MLP neurons of a small language model. Each row is named by its layer, matrix (gate and up: input weights) and neuron, and shows model dimensions 469-703. Each number is 128 + 32 x the weight over its row's rms, rounded and kept within 0 to 255. Numbers have three digits each. A neuron's up and down rows have the sign that makes its largest values positive.
A block is one neuron, or neurons of one layer that tend to fire together. Before each block is what it responds to, as a language model described it from the Wikipedia text at the highest values.

Table headers and durations. Mostly the pipe separators in wiki table header rows (Pos | Team | Pld | W |), plus time nouns after numbers, such as 65 years, six years, a year later.
L4.gate145:089134113108103122108148192144157057187139059119104115144084145116107162145100157044170106109115181154107145097143145169144074156155085092095228178164187213154159098120099143131125140145097029110137088121121152104152114113142127109061162154124127042110177166124059134114175085128102162103142144157110169170080223127111144131144174088144140067154181129175125137113161158125143137107133162122082191154117125132202174128103158166125150096166128139129112094196128075107145208171151173127145120137137109114141205140113090151127148094154209138144116076146119158082138171139089101183114139087135090125135106133136131143160205095125177148134118157099138142150117182091160111110141110104109165088187153146143110074
L4.up145:115078127193113150127159149138097069099110152124147169076128153201110130077126148106154130112103180128139133106130105127124106126136073080137125084079181171128111118158142168117115108097153118118129119176143105140089103167150044113073141109137190119128124105090128101116159131123122114107117122167099143158108148076147166085123138173039132133108125075131114136135072112107139172123114114165091169152118101085187160165112118205099152114148121154103099143169112112053076167140124037153122164129160150142154105124166123148075123127085158169134104054114139174120130101113084146175128144145167119130123172121128047118224109167157125090135134102133117147149150119098054093135158123107064126102189186188173118024
L4.gate256:129115157123102135070170096097102131141134166118071120103172088134116079107083092115095093196136143158124128081133080145153112108073093141086072089138136150083173041155148150117138080162119117112152154147145095080135175149139073081135133099135155102087109139119055088146090075169110131098072127095141134103114127074121146125135185140113134207161133129084126125073150166117109140103159148129116113068168107131181109156108103145163197089115125105151153188095066099109120080178139134131168044171174118119117157129154134102130128152121118221172072125123101151100060084084081110108128119087124124088089161095119090078134095166121163082144130075126104151137117100099135163148076095155086146159140096121135076110
L4.up256:177133113084088112135120106206092121144134100092158153196145164165062101138151118135118117084134130152136182114149095127107113094116105069148218142135138151130190124141136110119135084102103115069148107170115131111072030161119145096086141110129126116107132149106146102168153070124144119133118162164134156163111119076131162095097119123106141121144103162153061168144110134104112144037215106158166093112107118103146159127095099176078143083104148126134117124118163106123165130185095125112151170157132142084121162112102117172135130177109151136147103138159117151134101139120064102129120099076130140133142193082113051093146104152159151177176174147122139113083145135141146130116143157118060101128121121115149132126
L4.gate628:102121113120087127084158098132180109187102099187102083141181122137126141172165115134124089150125186112122086064153120167128165163116175112074131119087132118149142168165129148073151080122151106061145112165128113090050126109146133126109126105113150123121104060116146116105128074157137134147142150146046131105060134097131156152201171115078169126152098099072156141164079105168141117076163128090150093161112169124104115183092075148085133129112186102149171133142098113157192202118203172077147075158157153118108109123135125138159152203192140099090097158127123163102147098164108123085149144126102159123139142107151118119127130097165115177120129136119147130119107132141136133102089090111093110137155098123155110147
L4.up628:125134086175106122149170109099103149122075099183162144048094151130105185057152072110120101133195130156161124163126108120109146133100118167099077112108087136108056139170112148126093097075122122120158156117146145102191100170193202126111106125107123153087116106147146116097154103134140111107161127119149156173101130069134129163175113120083119134090111143146130123146089115135101100178132129149175088153117035156118140173204137119154069136115148174133040109152132133162089119128093092105191098178135081079181149142105096156104129167164129158180114137065070195088083106136144124077114118124154108149098183110106156085130135073158153132127158103149144183094136124035134138170106131081161088075143155157149115100
L4.gate1127:147129119101107134123098111175132132153116142094206099116171173171166152102164138092124120105085124145096137116154156150115088149111099115104170100180123145167150107189102144127104153113091139097142089175165152160185093160062134079101168138098157102091072086104175118104152172128149109092126161157141175152115124117183193152097135120145122091164148105072137134148131146059119143158101091186126162078132126109130128161106163115093177121141125144111131174132096152141152177084180101096140182155084180143155097130129125116101125125127099124130179135113093119123127122114078151124135152125134165164135172072135161182076146095103124176144106098110120120177111118124124113060117054191137165179130124167117114110
L4.up1127:156100144151080142180172092140147114129118168099203145139168133133098103139137145179168170104142088128153140106135090195058103120159134094192112051124149128134126113171130164143140154105120083109138163136188137125081196159121085139106100087144117140160138101173158143144178159141105114162115121182175065166110038160106097090104149181145058072057149155092146104098119115093174098139120094138110085138173079155108122173148201186126129159154121124155118111178088100126123126110118161109091081077069175123156081111098099061114130104099144090140142125153092166156136077125124099122112154123148161118121085159180106114135110160106139101127129114133155126148108060117147213124095138157054186149110174154135087149

Clause-introducing "that". Mostly "that" opening a complement clause after reporting verbs like says, reveals, claimed, suggests; also list dashes, table pipes, and "However,".
L3.gate12:093138115087118131172073186140111153075091116133020099137143150130143169141154135093099141099138116111143120122028133160109133121096148139136106141159153132157120125087145145141158111117089097185089129101069141095136124152107094127160125136130131073151130131144155161088136179134093169063120124118183116137141103175087093060181166144131091106132125159102167084142166118106093118143099093145164119105146138144101170093112154088180101107137114167093107150120139098101153147168122132140076136123134129140099118102166116135140063122122124149109076106132105063184131197145133127124147220126137151102136148176164143146155113150101121154136143146151125153120125120172117110119127124093178098149174111143124180114
L3.up12:184147136087182099139066151142136101137125108107136104127092130105180141132143132180161117125114140078132122098102110138211184141094133119121104112157150146148164130125140129168136117134166151118096085130114129105121164146116132130123149157095177104155044067105115102135109154097138168115123059148119093190192075129104204105154145182134130111135138131075183129090135137067145178115168106109149159122141194141090156123127079071135134094151089116089132141177146080107165115103085048071089158162110116128094176126153117151104151063109163114173149155164123118163141138110115098042155109107116131151087113122133076157183093165100122202158096171169095176152150133133168105105140118099173125172199151189082107076
L3.gate77:111136152163099110168131093157146154145144098141100113181169122103133156204171080135091158110149104138152123127123103146109128162108145140154135143076105146158125170132151126203101121139176149140120107165118153106091130135090135094158153123125093118149106049131163193159153115074183142161133118110072134083184136199184176098138165128074135080123114156140122122139137136132116212108107099168132174163079102168104151164164094137114114128115206168130145121178107109110141092072134130140164159060132146107048145104137112097115093192156121124103139167122156131156217166105119145092169138071160147145108160069122089110158156132075116116123129154181122145137058143109123113124137098129137104128159109107148100118
L3.up77:102134148106134092145147149162169152084083117065067127196103119041127164141173185138112071083121105157105104130101114109135127138150151100118128145132138147186158135142193108127156100134136131168096106097132170095099093159120168125159105182097112113126110105055142156111113100072156109180131097150088071107148112211061105075213140123064139115090108150164159107087148122154098071105099111165113139184110107104102127142089152096112131176098175131117166105142130194121128179105166119132086122087135135060083187109119155112163052135143123127102122140114133103195149136098121113117126172101155148128133114134232191143146129127129089161149140139112150162064125158188113075177085127121162125162164114158168149142
L3.gate958:080107081153123156149113151127151126181131106161089137104108134089098134165214150134098126121137138126111071134177109148179097110105167118074083195133141152189172115121195088125174107100144149154105138185122111165159184127133116089119110142097068152109100127183133164118140099067139132125132119097130151090113119051107077131144114123120077053125144148162143083165139121126107107110125158197097134175152134131078165164060155064138189051129110169137186097098158144158148134160185074109125131106093137124129035131104133147189128097094144054159126169095209105128162116108172105113090149115086083146146126148174128135156150128112052116103136109075145119061126122160142157123084154095121124154135135124124121189
L3.up958:080087137132143158123142147152069096159102097115130182171177124141062167175157123109107145141138172169143109119129072148144095141058149132104060187164075122167127119124175099113122104101149193167107117145066097123145171160110122176122092119101077117206057071144137106140112078132196126187139086125155116082133132150122112147102127088151063061162120152097135057164114105149156165172138137141111094180117133156186141146085128090147087100136172184155146144183180201099119076185148087142086130167130131145114089132096175117140155087133085110138131165155161158124118136187165145114099151119118156127147152082135109126128155194129088132140161118111128145100092127200101129158094091125113127149164099109138088192
L3.gate1179:122144088131095134116156136149152159119061064154116172128151112082148138169133120138093158150036171107152126150083107107114141075124127137065177208166150086186171110164179100078154098118172144150135201103078113118102130112100170131101127152129115099151097155117166122145102119103199123159065155115133107082183125089140128108082153164049182141158152171171152088081114178135070083124118062143104100191159150133116153141174111125132076055097135228136133123137130170177172156175107096122104136054158121112051118069141132134148169117085083079120105146188169091160136115119108153165118169113094154141117130132126146085113135111162074156163129153117179110092130129119120082139085073133162133104194191123219150122
L3.up1179:148187160108138122166189170131143102111129071209115121109184102137084147138134135130116108160093144158172141110117132099137140106122155063124150166150124133154108115167135151091160150167095094145145108155120071111105191179131152109166165125101092159150076136129180175152011140091099099119151075128146105127085170137156084096128103146159138111126128145165163124071116160133123125143148130123115149147137072123104111112078140145096120085137117162078201079176080106082129126120136158104118159135133173110136130118128120109188136116117130079156150115151146142146125160130098193147149181129110135132133139165135152175075151140157090130115104085129090204148165146145115138194113061102151096153159160121183162203

Name pieces and list separators. Mid-word pieces of unusual proper names (Ar|évalo, Carv|aj|al, Mao Z|ed|ong) and separators inside tables or lists (" |", ")", " and" joining items).
L3.gate415:143143125158086086137115135141133184138092114101084174128157092175102140141154085079110179141159172105170082092120120152135120128081107114117127114154130183158153194126147193118110066178126120101149120056126192159111131189124181089113135172093092125126064176156150113146177135114111096126170130068180090088119164108142100123172140125122088090124079157111097060079106135158194130152135133104117095092144101092109108124101151115119114152106160168151132137047157167133140104160082158073137103118121112136072110091145126114176112172125141133104191178118124116140079166112157148140153177169129135134096162119104115126147146159204132126112061123160143103134167103122122119137152106153109150142130114107104165119
L3.up415:169144179112217122155112127175119119093108099115091099152171107096179111102106141139065123088142072082110169112133131111091159101117154153081129175155088101137072122199128145143184186175072152131101076176130090101092134116074101151155063157072197124164062140180138149156123126135138138170132080121143130112155105123098100118165131155157159130132084079081092129167157176148092124119130081182123118086136198164114149100135105154136125223136090155115126087112116132108087107120174160160082111140115148098118120141060093137164122135049149168099090151185144111128163096106090137166177160102194150091147128131097124134180211185089155188129131167147132131053130117062151155104078090128185144070129136187138115137
L3.gate669:081185123148092113094099132174162166145099105124065123127175093110188142117165125137188072150138139113149142153121143114138079192129099107233147136150156077161129168093107130115122119171150160125140135139138113129101143040113132165102145120128148130149086143105125138152102141160167182113142138154114115094101113124161107122122050126164173146132110076130062121108135117136163126110166119098096099156015165104086146167137105131199108125156112179145178191128118096076126138133096110165138127180144088141120114153076137142095146115165063157117137133130138098115107109123143176129151074164091149173131176173106075088167154122139201085110123121165164105159145136126173077128131098082111169081071177154132101121
L3.up669:065124184158128124166091111168150136122134130077157114089087124168086144111163103118118113162134147093099168116205123208181080107182165106128082149155107152142152167064136158152081114130128096127115109126067186125168138105083146117100158134201130178149097179121145136143117065218193149065118159115169118138157095196134148112167086161176133166133116170213152156122162104113155163131161139129165085167128103152118127071144076183224127115104137186129118132155117086144184111119141117154159119178173121166137146151108125084141153117159067104106115148094092073105153124101134160106251113120072167163145129133160112177090125107130178108120101157138135120160125139173109094096115158143153159133134191154153114101
L3.gate732:146141108147087113119078166175119151163156107133125099146157149098144104083129088112108126148149102119091165137128144069134109144159137105148126147178136139133132157114082194152137089172181149134146109186180155122124127135105170117139092144155165167141157184160156166137123176213157114099096131104169112154107161147123094136069112105157097147152168147161096121156136111144189127171172134088156078138130138151174144129157094148097031074041118139133168131125135111104104125098101159108141055136178083133131111091145084101125139129134120120110072133171126114071112136123073134147210080157117170137113137072080087151114109228175159104131071147164163080165120099157163045162159099147156150118113169145111104092
L3.up732:112165168155146115114147113133076159102089107118157154172113125144109040137141140124128126154155060045129142132147177117167086084133145154139122155170114112154114180096199143153145096125125160107133159129116129131124147117122190144175113146149117234155117142128146127149103190164151223163126171117186163074156170125135125147110086166154092151097088151137114073172140117127130162094157153162125151159168139124178147154138129119144086166140098107170124116097146130134093117098089179093180083162159044150138098078100088099156145044183111160103071159111072127131129134074126147151188142135125160163110123155112138110076090122107191131122141153147192050086111164157154108116120122135145165134111160171091139131
L3.gate1148:122133175104154117119101100178106189122131149102125114181167141143083139110092079113142087135179119118120168126151133132124111126154139143143137120161156143098102184134175230133075111093175111104109174126110171094148205108104138108184164165069107164116133127088118157153107190151166168166095122140161168138170132111144167088076126118101123132146120117116132075157128128140163130089139125111086100132174089153162121146199087145084090132115116142118103129164184093198160101136071124167166110081109126149056114138132116056074166153194122155052115143178105139098098084103150128106139087152086123086121123138095119157130154140159156112163144129171146100144114088106098110121134150136078172112109184056159125129
L3.up1148:104137123089100119146072147185131089123095100174106073140109139094133097109147123115118137146096124142102138088162114130154128092116164107174124171141174120176170150026128131138091150125144160144110141123150195131098135063100120129152109086129150162187135141153127178141132139163155132113087115166192126178106118095146100152144101113160110150127107159115093116155156149133170165116118141086118149142106128116126137171129080126198115124094148181156189064106128124073148139147159179172174112114099082170102127119123132088187133079075129172091103131115090084123122086074133131182237129109105132069108165131135128128096137158176144114085159158162097132124171108091107056134102083079148172025111197161108127093

Complementizer "that" and "place". Mostly "that" after reporting verbs (announced that, claimed that, found that), plus "place" as in takes place or 1st place, and commas after dates.
L2.gate924:090140072176067138117088089126118186129125133065141112111183120096114160094103138096063127107176156085165151135137066089111110145114157058078136132106073138121127107126140088102122092145121126130092108082143153105066098082070168165132155119110155126129092162130145132142098244149149131185107106064190131145126144141160121163087083121129096101144092098149171070124140145060099102158102095111101118165156102131120097168128114107119114145123132113155127174176183173179136116087198155106133098123134124154087122115107107150193110095175099143115131129163172113127112143110152125113115153118041143122125052098081157103130136072111125166100125080110121088200156112158110089181093142126143131173111188205106134130
L2.up924:076115085169164151139117086091094177173101182128158147137124133113130121116078179124099147120126113068155125134172102192071097120128117165121087083145122105104096097119121155191128031104115147129144118125107120113148121079122092165139167163136112115138149113189122134137156112190143148133081087122142044109101094117097017094124131115121162138106135135106194180155097116120158154111116067152165139110139133099173136162127134141161084144119109127111125187169105157166161135137104150210088108159113090150126157141139124131106128167143112177134082098103148136171143111139104158107090150106178169071150140141061127164121095145121129085146120137097081109144106113116145115148145137167125163121103088123172157162

Range and list connectors. Connectors like and, to, & linking two items, strongest between numbers or dates in ranges (from 18 to 21, between 5 and 12, 2008 and 2009); also name lists.
L2.gate849:151152157158163146158138149115125181109141115161126152109092107149212076120152137093140153101144127196134160148157120188149069103164081093172107117081123133136080209225089101100104095110129147090151059103117135126134097107116067127186112079180143119151180126178159143112130072141160175153138122060123088052154146090091092149123109136148140086143086142154115159168107119039167200147140173130122114091143104149148085165122139118169128154134154164124144125138142150050202113075153113147094149154143113147129147151117125157112149160176117102127185174075149184119114186108140151110136136168124179107112151098084112131090145131114113106132213083129123075073153084103118128137105163145126148128103133094067131137
L2.up849:118092158160070161083172139126131118146210091144056086094125107132116056096140116181114133098110079158174142146134129141128104143146091121080141141136148102155134143109127148143149133134090095181121149146101108147165196117215158096136150146141116176133146119152148145099139120135134122101178142101113148120106179102133091095138126170187167124070108125143109091174164150132144086076160144173133140173135129138152122104110173079166137129100064173115146081107172094139191115161125167145124130102093105082065175152040171126092080091128126115158084087130106158093161137122143130172137074104117100206126092168134080109123122115137136132139120171125107123101089120154117159127131148197094103111116170058131144124

Verb-governed prepositions. Prepositions or complementizers a preceding verb, adjective or noun requires, such as impressed by, opposition to, concluded that, retired from; sometimes verb suffixes.
L4.gate268:066209157173101155184138129145086143143195144152093043164062063159105146103174131113123074065184118123151142102130149166140085125152111131120116105157147119137117076042168159147155058130153122154139096152076074123140133086154163124187100132133149080139145228216091146140139121110113156105066148173168156116138130071148060174144115080123128152143100083152167147098130181085153139149132156155131135147133196147094186116070076158164124165095119133148165131110059120113167141124114155180130096155135189137087119105114097115039069105128133067111132069133180139090189101122081082122186078140166118086121098160102162098116110128081081130087126075171076170115119138138131085151125199113179166154167156127146151126
L4.up268:154119097118183166186117126150142121166140096099101113101120137115167044121109147120094122107158142180113145142095079135126130104151116106109116068155121186153065077102163143151172156140133151163210122144135140137158208140151140142135139141116145100167118152120055162176110140123053119131130080118147172116147116092077145132158062164117173102122123141097145173180141118096203153127105128166103128128192122161105095113119128087098138128169162097146128090109156134120148106110118122061090104091156182149071100123131130120125164105099160113108122142105104122167100162191114068119060100144071128118119130121163100167071140139152076122137107119096091107132138109138071072142167181083123111153101184092114181101
L4.gate766:168165122175148139154110109137163085127100096138135165171164081116190109112177155072116128145186151129152126114174125192096113127127137119161149134114137125120119158111168149109155160102152079081116132120108083137132099176185147182144186113116188133109121200082133099172112122104109129140128133102124126090126174072096167111112136164102138113170108116142142158135097139179146113142126113186111117146111072159168091122098120137085118176159129133090157149171098111099119113098118094124137131092165179151046087118180173123096145135170146166128114195246096125028154154113150154144137115120066180164152161143106150124132183087151118128166148164161117151165096125100185110122134119110110091112132109093130086059
L4.up766:108139108111127171188138099124128141155179100110129134179105075142103126093105133191123152092148116175135117143094130096062088216127168115160207154120172122120116132153135127153132134093169099116147098094097036133125148093133106093122115153118140112140155152181134127096147103113192158124139098177144141114126102124151059083084124100194129079183104112159147132149093119084105122171173112138070125099108129119084129152110064104158164171081150122176148145196181197148110139092151052161096128112129109160112106137142165146190145100134150072162134116067169099142113200137229114138120068117143130133133098151096079166157156153094114161132133148086166132058120154103199119092082173142168089060136148171084150125
L4.gate777:193128130129114167136076124126084101171164092119077140166108074109172139150096120122144095099102130141158107124146183169149112146133106144082110184151110137148104140131119147106156169128171152138100097136109112098195118122121072122164118081037131140137080125160113086155122120168119139071094067086118104162139142189084067164122139149054117120127128211152133144156111194146103124156131064147129097122107142123157123159093151102166144151105135104096141129128106052178156110106109131119123182118049092132122139103170137077116129099121157134154115096143157110087121133138115126127174095140153141143173134112144130150096141132125113137083119189102160169143105129193152161093196081229122119116160125122182136098
L4.up777:180134158102111112122158186133122096156081102157161102130112127132192100137157098186131096101104173129146089135107080095138119163133085120061098119173177103160068162152152101121098166177125043188202129138154101125083147148107154123161127172105065110151131159166177146153113067063176120114107135143116087138132200132149135137113141119110134101149080147113093172116166098079090137124126096140065085127130137168096143114122107100120129096142117200162076099094059146158121079101100139130112131124176115163134122130098122115068149093101164093180121179139076088121085174083127155214116131133094167115114098123087192160108112097205119148126118113158133111135161050100174099036130117101163151123127161142083181169
L4.gate779:162123098194132143141086130137179091139132052133118110121094165182097089147097194107141136117119183138104104120108127190118140096084204147154097172193090143129143083111135098173167113133136067179109147110095100158132125121144165125059167131166086116142109157131114124116168170104093134140118134165147159077106146162126139121160070080143188089133104163109145161122133094074083095129102145096063153171134157172133096125126106130106157130156157067143169209153143187137164092110129162142176157178073185157137075116146154125157067116166124136129127136114181050129145143170172139095131144122134115127180111194155176124150147096102157167088068154089150128047159171184109135149032117113094137124183160075113122159
L4.up779:101093111127141169120115158157085178207104121141126153145119123118146113135202117139117111108113099187171118104132123089210121129116125097162049120157151105217118128121113113089123158128116119162164072180043175098204129154126163179078122128104125126152081158141159174113149060131147147110155139133179135107077137131072146119135051069127130112083096104163128128183166150134102153116075100094168097108186186098111154157096103094137134121183105109158152129132140139084130129092128170109162127093112135191093101174120154157095210084148141189129134191142131127137165111121126142199162114161123130101113138121142110124114079085144036147171116109064117140147131057149161082113144103128127156155113072115162144156

Table header cell separators. Pipe separators between column headers or cells in wiki tables, e.g. after Goals, Seats, Notes, episodes, plus occasional score dashes.
L3.gate611:141103098121103122124115135130181081129162126173168127133099125113140112095069102085142205113165210148110071134133097154125112124139166154141073130131145138137150181117151118222103111112118153179160054060122130162095152130106091138095164166113107106117124115124131172143127081165088120156168129061132158150157154102081137127144092156145080059162133107062101138141114118079152160096144140167104099143145105106148130112152146069134119128085134124123111151136136129141121122189056082171153142140085161111137164109145126112201131150195121133117146124065160138153104171144119138123100078114088097139083136145158140138156117133128168108056105190113055116110122089116134145119073176128147180139139161179200105179
L3.up611:123135149174147108112150088136123097221190130193150101130147087104121075169086079044107136118136085109176160180188121129147119110095135094091111137167178088154126145126099111121072126128114102131112123101115139142144165169118126103136118113097131076126104083105101149125137112102132153190115144129106185116085141162132156152105148177127129081041127152083183096101121098139134128107071089148109121148179130126048157111157168048131143127127129133124106194126150159089105139042173129117147147112081139145165105132157128090162148116111154126173114119072116113144127106123110128146136191132143186152136145104080184048134135186123142173163139149135105172107127143179160054095136142036078091160137122100119125099
L3.gate758:139165112079089073149158141136119140163119145116128105174119166186140160116096106112072101062113190129108065095117144142114129063163160079133156154178140153152152154127061163064121128179146135130063153112099149111151136094124099104106185147133161122127119149153135092189166071110090074159139117147142147095102092112174230120137126152075080149084108071078161148156104150098109102085089167131135156134132102125177173124132119184071116170145144174157065144115075140147101108150163079183142128120180115106171173099078131101082108179070171152055172142146091130127108108103137118101143104127126121172159115125053154154137140143174203116172128157135132125161125127096145094093098137088111086075152126104225090096
L3.up758:089125114111115124148143143138152123111181118182092147099080108139133157136092121018113154109118117132149118144122163123122117067110165067125142111173135128161163159061154152132152150130093183148096116124071137149073134188104146115082189140133094143090110134123131164155135111157115165143138123103196185075083126146145128144132170149127083126171188139140056090085138111148093165113151082156071127147138118131139160157115136122113089083088089118116202130121102139123126180136097121122148126138133119132116130192103140081173110110108184122101153116093129147121116043120148109093109130105044108120160132124147133146111128113180155121176126107108172135086117112148083155110134133085077134109145109135095094180
L3.gate1117:106116134128132182115091177139164092151132133135134079122110109126126143132150154116145084121101119123107116147148187121078085124115068119149126122129168164124127139161125111082157094187135144145101143115088131137131214119122183107151215126094134125170107148176137172056122129080073114144152157093099132118154142133168127141139142174199132115140171141148156172149121161159101133115078143165068105184167132172140097147087165143128125088156127079141141107170142042112119139104095148089083138112092109093123133080144124119137099100114116067094131125071101136085137106144196130092170179125088129121195107144140130153116095121198128157122150140089168104152092118183169096169109121122094125129123170167058165114
L3.up1117:097103084178096130124063126107132147134161127118147103126149170153108122187102104138149076189129086136179188102129125079093142092119118135153134143110113112072143120119114088090082058150124154139083103094122103130063126136112144145133162090082150113145114140130154189138136080146150118173148155155125084130198102127175155157137128121113130089131126147145143153110126117173157105107092069142102142143162161090158090130179090172140108133103109103104153098181209135090111178186066117155093188078112086173111113110178142147123096149106151083075168113124139117151094079137159131125147132165102122128135190089128120135145124132173150133145166177121172081126165108149131126184130156129123140127092173115128147119
L3.gate1165:103153136142126151084128144182102112192100095150151135147132117115113104101120100105081068120093129094224182157128153074125048135184143083133100151151166152115143167093124099098129073097129101096168137127055143070070157138089158103122201113112202097175101184130122071085084141128116128189086174108181124116104188138158112110107092193101153088099144128071122126131155104156102095134093097150139179177136110115134123152096137077165117136147121124159166111140124117066112173158166138125178134064116110120065118140083150102247057087118130166088167082072066096095112096105100113171144121159122150113110109176091187156115182163173128188095136174065133149145118137145139112132051116115127160087177135160121116074
L3.up1165:120080148166071127078123175226096113135111105156149139197145138122123098101129123133091124112127166105159143148168090121165076093110131083114113136169103146134137198087113118178128144136179079056129142100121121147096151130139129146113142124088156094163098132081155077080106207109151125191146131176185098108123080083150141177151126114147152115152156111081166168147113089112159128147180088108178173153122149113125214070206120191099106162115122171144114168153178084153094123111105147154136193146150121114126088105159169150146136102126123139092142122136079186161146070078183158128159146183123150113183138196162148135071102145153157126098107139165116115106152097136199162156118174101064094178154128109087068096